config.toml
num_hidden_layers = 10
hidden_size = 224
num_attention_heads = 7
num_key_value_heads = 7
head_dim = 64
intermediate_size = 1152
vocab_size = 8059
hidden_act = "gelu"
norm = "layernorm"
norm_place = "post"
norm_eps = 1e-05
positions = "learned"
qk_norm = false
attn_scale = 0.125
bias = "all"
tie_word_embeddings = true
parallel_block = false
init = "trunc"
init_std_qkv = 0.0154
init_std_o = 0.0
init_std_up = 0.0154
init_std_down = 0.0
optimizer = "muon_variant"
learning_rate = 0.0038
beta1 = 0.9
weight_decay = 0.067
lr_head = 0.00722
max_grad_norm = 1.0
warmup_steps = 200
schedule = "wsd"
decay_fraction = 0.904
decay_shape = "linear"
final_lr_fraction = 0.05
batch_tokens = 65536
max_seq_len = 1024
doc_mask = false
train_tokens = 404900000
max_steps = 6179
dataset = "wikipedia_en"
MLP neurons of a small language model. Each row is named by its layer, matrix (up: input weights) and neuron, and shows model dimensions 128-223. Each number is 128 + 24 x the weight over its row's rms, rounded and kept within 0 to 255. Numbers have three digits each.
A block is one neuron, or neurons of one layer that tend to fire together. After each block is what it responds to, as a language model described it from the Wikipedia text at the highest values.

L7.up420:112145177098121123162156119128117138119071095107119154133130160154084128120139110094099088144113150137157148112120095129113166140140147136095080107161129116129120152132089138084126141141142154140138180122119111106096099128147157107115125091163087102169104095164091146088118165119148138134
L7.up912:119110141157152130140105127144108116146147079108152084173139105110174156168114145138101102092153100132124161108115152110096110117133132136117139156153149145103101156143113097141150120090127148173151155182121146137099134119082177121123103122153109101135115105101130142115115161137117082129
Description: Table cell separator after numbers

L7.up690:160120094125114124093091105136149105115134104150146119118113131110148144140133134151143097099088099149142155137115103094156105099123145085101168130158110167151160109128082129102149177110117101153153144100168144166098092111075148159139165126133157118147120147116117145131118118149168157102
L7.up1108:146152067102113149123109100100147150136137064159172101106120071113121142100135103149149136128171136146110128122133144113160147095111149106093166114169117134126130133123099118145091140124069152120127131112152139182112087159130105108093121133102130115156113115113092165115139116167143143153
Description: Table cells and word fragments

L4.up8:123144151103161142108166149130154120060116149125149105110167128154155188171117118136118097119062125113101130118112118136159131092148150180122103098154146117142165131143117120127111109142116123127122149112131156114160108095115093142162120112127140091144118187150082125154113152101169175094
L4.up256:124159156183132131123127193115136120116160123126125128159087100102149137093171123120118175092161099139117137112117113094164132170114122109099119112133185153153105104114128123152139118092133134084141157121146153114101123088167143112137102170132118092133136111093135119148144138124111143131
L4.up461:137139132142173181146114142123170155124155110119095115136111123108127133141101118111140098116118121089180147151137134141106138133130119094089099108130154104137120131113128112175117148095111120171138165149184112123134109122149091102077096118096076141095134120151112129135126098111144122149
L4.up657:153113112112184118120113158093131116133136142145096161128091141137081148144089126151154145120157108142111124144111143130135146133100122119122134151102111110115121141140142102087106104114184127076146128139131123118111093112162161111121094107128137127084124079124075131133121142099137072148
L4.up918:141114118134130132126158154128133108147120132184096119144158127131126093103139144174092099169123110113189115136095165131118128161133132091120141140122131105128125141166120142101126139106123122122142157110113099116120131132141110084110129149113107172099109172167103123139135140090141127135
L4.up924:144132131111137108094122152148134088111091104110137165144118105127104147083157131126101135086148155165139080171142103127094108060165142131135113150125146173129145117118093122104108117125122121088184151120099143130077098170118138154119123131121156104098154149158110135092135148113131120136
L4.up1069:152124132107144143116086156116134114130120139163120141146123109122131137119162094112151133088149127152113148151125129124137121139143123141135110118139131146134094135128153088100118101126130081127173136136138130155073138111146182102159124145156143109127129095137053105130147167126097126089
L4.up1135:151130101133153118127194145137135164148095148116164115132132139135121160142125111115160116154110145092113115112101127136125113117142134105094100120114116124137170150123148125106134120158138080113115105108152067133131121110138147137116099113136140089134132140201172111094088119136112147147
Description: Sports stats and biographies

L4.up3:098095151139123096123128133131146116114162118110121117117142133145119121140142185116104120128103160167138152099117172094149041124162109135169154138130150117122147137101164190146161141081122137108160144096094104106116126099088089129123161100114153115096121160139096131117121150092126094122
L4.up96:136127195095126168159154089110156156125127111135102158104134120094102132184124104129094136125110103122156178138135155104181109126128120111146143143107110153164120121120103077126146107149129149089143159151099125134138125060107102166123123124137112154133133154152093166120145094113167134152
L4.up164:147126101137132121148129112130141107172145158140147150174113123137118124093137166142087120118154160149126085170146126117137087109151153117143142166139164144147122141089142157111143149097125094100094152117154089110115136169143082119102091076070165141162155165116146116123130144111159088111
L4.up168:167116138107133106131117142169140111100121109156102142108067148182108132112103164072099073116109100114123077136112141151138070116133129120163097122124136083145147102118140135106113128128121156124126135071100112123144147125131140128137123133138130140125105099134120121084150101116159110165
L4.up254:133143098125157128116172127086118120128127119088121156138097121140083064114139124125112132173129146122161145193149146133128114093146117127159112123122102129133107111122138114133095138133144117125124082124147163138137164101136095160107179119083109133098111122127136132127097170101132069094
L4.up311:144100110080171140155125097129156105099137140073133160109138126137116118126138114100143105126141145115161183118119117140102117144136140117083068126140120171134145114109126130143110098090140104116177121147134163113162177113111157137176072119122061127114122143128128162154107152101115128135
L4.up362:115145139118104107125144114083126145141109118125065139080132079148164126117107158117145144150111074157120094117134161152116130107137108133133167134145129114132111107140126115152126116086134123104121120120102102122109141175166102153131138129161168115148134178114144128123105147134130094162
L4.up1032:136119166126151126122139085141119117140097118116152124184132179110130118138092145108103086087119132117154156132131135139117103098147110109098111090119099144104142161109101140133166167121135138127140106137132115129065118108111131159195139136100079134085120176113114184092176088159133110174
Description: Word-initial L fragment

L7.up532:141149124153107135137098114121138107087143141120125154164118143153154111133101131142137081066100174154107134117102184106133063131141104126147121110161131147139153125138145150095102132108113116167170130126158133152107126137125101114140161118108157164121135140153110135139182156106156080146
L7.up666:091122095128141122106130120089119113152161106156094104140158101118135125165122093097119136129107148183158110121139148112183100103141082141109102113120132160130136149130105119126145151088131151132155147128145174130131092106132161093190161128133116148139161127122133136172153132158132088121
Description: Table-row start tokens

L4.up342:153175103139143119112115108135115160144143157099117145173118112140188149123147100110095151111135125152150070124160106170105142122139159118144122149153156186123105112141108129088167133108150120134119124097087140125112125129132173135087104174116137134107117078106133178147146160080076102091
L4.up497:152145136073180151158124126132138099124164092165156126110147134096126124106130168128132070137102108131125162124148117109141108059100152147118147097119160099150097141138100093152114148152155129153128108121114115163139136113092116143127097166149136135127119120094113145124128118134117187141
L4.up642:160173096126089192126080106138154160116128115116138117145141096105158114135099124143184115132154139097127160108160142114124096130092111128161142173133156111141089116113104106117099219113153064126035158105115155115156126124149130153156145146126168075072108137114136109142126164100088123137
L4.up751:134127066096128096157124158111161105163124138169112150158119132084150096152103158119103134144118140120101102100076128105189091119131159101099124169138150145141151138148166125095147146101164146112099134129173093136131120137139138088095105131149136181151102157119086149117097164129108104155
L4.up873:130098125151131148102161135151124120152113120123139131148072112154109114117115111128122116141161103168094131147130163149118135146121135114122072106156093179140112125157134178118134087127148139129163183131120120130114106133096139135135129148154158139116124127126071143130114157143133124085
L4.up940:150140126129124133143118104132139134119132124149135114103149134120115128097152151145119096123141126128082098134122119153153144113078170096066142126135128144137145118139132143126137099122109147119118148118140142137117110180111166111110155140149118142146147116137127088121155118121144187171
L4.up945:107176110079128099117108125139149128087136167158157127116135107092128167122160120117120143133136089125110124114154084121114126113107144105159085105123134159146147106083156117127109147127121093165170088071163129125158102120137146104088111130116126158130132166135061123146138131130104149119
L4.up1040:080122082136119094144133128143115137139148108099103128126122184106136149151123137100131111131150167155136098081128129124122142099124160121149076127132132168101142101114108138135138149106132102111135159135109131138125131157124122159116092176117077137078116120166116147111107131177159095126
Description: Table zeros; inner word pieces

L7.up765:103096124126137135164169097188101117094143094148135109140099145114162131131116138127147142106138112099137122118113080114134145134165166112113104110140094123071130112152117151113136083102104132119111148106146134138130145102143099152187137150098093123138126147132129130135081168086128091139
L7.up1007:120101121129124114117141148120154176119133081137156128184082096150103132133140126134109112119121127123111129130125158151095111147129113170138138100117160139128099119205113139144141128109104084134116102083145114073075149090130141117129106157106129115164125128144126117123136163087108113092
Description: Person-name word pieces

L3.up241:133125138151092105167078086149145135121165104093138068143124090098114153103098101108170135113133121160122120146166131127160110104148174125118109131138121100136149123151114147118155094145119152144112162140148112161144095106120140111153147155095165117165176115120119121131083165077146149131
L3.up305:128141169106121105154109112134198165123119076127150143128131158108134163098129132122171134129096138142089132140146121124110115126122173074154099112128154149107132138099139143160183146124113126124102084116090138143178094163133118142149098175123117128113108124154102150164115190089144105130
L3.up579:134130144126100130140127137129172146150138086154140117149120137128095125097091089091111120120104103116104158138117161130130118127146125158135132167116130176154098126091143134132163094099111163098145159081103107169114154178133110148102105112148113123108108169131178111158137135121146119140
L3.up1110:152143102162092141122133138148096128144182120093138112134152118117122096120124133126103109141113104138123077154110114097111145096104128096108125138199126150096117108188134143088157114096153126103154165130132087154097147148146136153158098130118104122105113145155122154129136119109098117159
Description: Subword "m"/"am" fragments

L3.up56:130122080127166115124126114125162137152150109151119115121164149108114131144132117075156135116116138128104107105140119138103129146085113103133150150148127143098127161178086137148116127165112123151114154128141163165111116134107158130119089153125160087168137110176078125095159139112107103155
L3.up298:119162073100095144161131150138204147152131108132110135145114136106136112138153114147152140071138114153103180112117084150142101162102145122127097115127133166100142148135130130112124096110129113120116168104130133153121112131171175132131088136146142139153149156106080145110160111109123127156
L3.up662:142136107127105118100171157172111104139097120126113183142141135107121133111132110090122095156118151098119174154128137118093106090098160131133103129147107131071118145126057159097132102149116126133133099122143158149154120131114103161132115129116153092097160146154111094152130171114124134128
L3.up1008:110159116125120115149154087178120153128154120161145147147128105134140127131124084156120107113128107151175097103096072116157163151080133127141159113104146115128150120124107095170110140148166089103165107125152140119150121134167154163141125138120093136149099097120074163155155092120115099127
Description: Last-column table separator

L3.up207:139146088145119124084114121126121090073131121110115107143131097112168148134098128093113140104118112098145128087126124091150154155173101121123109139173120091163135132125071150127097134063112163149139177141169115166124107112098125100150132151172148127118082151158152109133175111120085126116
L3.up627:111097131146182138177100085108108138131189131132160128127127138131133117106106138133123202104170100118124108163106088107139106154121105126096143122134108130119124141149128163140158122114127127174146140124129140109149156117139154116151084123133132147119116123160156165141128127112160143102
L3.up816:135097102143091175134132073070145124161119128139142171102145071162136133163152122143136136122155163154171132114182124145117126154158114107130142128117107113162141147127146102138126168143141187140145149106078113106129148118099154129153122133113107138129139114113099136118132122105104151110
L3.up1104:112081097137114114104109134110180086125149140136111104147125125143095129127177120138138139186124145102155124149131106137118136113124188139098136126143123120136092156091124098118130134134112160141112111139151152138115121091125147087178112125128147103142074152133159101114138162101097165128
Description: Comparative "more"; initial L

L4.up105:131119136177115127118170149138109100078155164131117109160128122108122145105065159110112099144121106105138106148123148128093146167198124151116126137148165123118164158143135128123089097108122119140101143112117105165126102131109115086160138089167106075100091125146152129119083120119144097145
L4.up260:120082132170126085147112141108140130089126141094122126148117084125108156116111129148147162099139165157099134131108156179104120176097123156159106126130138130123155130150121146173111135118067108131122127134115115149109134141111101087115107073139137153073095121110165148133111151066150141141
L4.up376:145102132148110110061130111113117136088108161121153133141146127123096143150154111112113108099117114104100134109134150149090114147151158148153134115137155137103116196142147153112111080127100107149144141140114132128133123107119095134145134121139096117127130116181136144158081117099122145175
L4.up436:107096133154101124109106135121169105090159143127163096135088117177109145155116171129156124125138114113131080141131140097102156144111141143133121102107106117155067158134108146107124122091108149141099102093155172140154085085109131109152127142137109140131139136139128167102099124138161110104
L4.up537:101130123115099097116123108148138158133129192150128144142108115140120147125099114122127114118102100127106135150128149086085131108114163164149151139101117132127117126155149064131129087160136118109162147180104093135130141091120165109153119095146103106126141151108159111128155130077109083134
L4.up907:156143112093139132142130109140196128117143137155136106140092128109105070094121141081133172142161111162136115139115139119121148146147129134115122100097122130103123162120123130123126135101077147135149148091164143139108139075158095128141143123088084101098182121115138171098114081090112087109
L4.up1091:105110118141117108137124094129097147109187145124126126115189118174166130092106127100134137133117131115154117126130117117135129092111141174153119154160138104107126139195121136109116132120078137136128123129112114177124108113103130116141116125097096076130153146187157137143089131120156063123
L4.up1111:108141161106128123134124146117122153107154140119138135119162126166120107145128109132129148117096118150113137140130132106149150170112166149140156117131144156101130144145137128112094073111151114176170162075153157136097170107135130141187139112133096104153183126181117174122103113075121116138
Description: Long-word completion pieces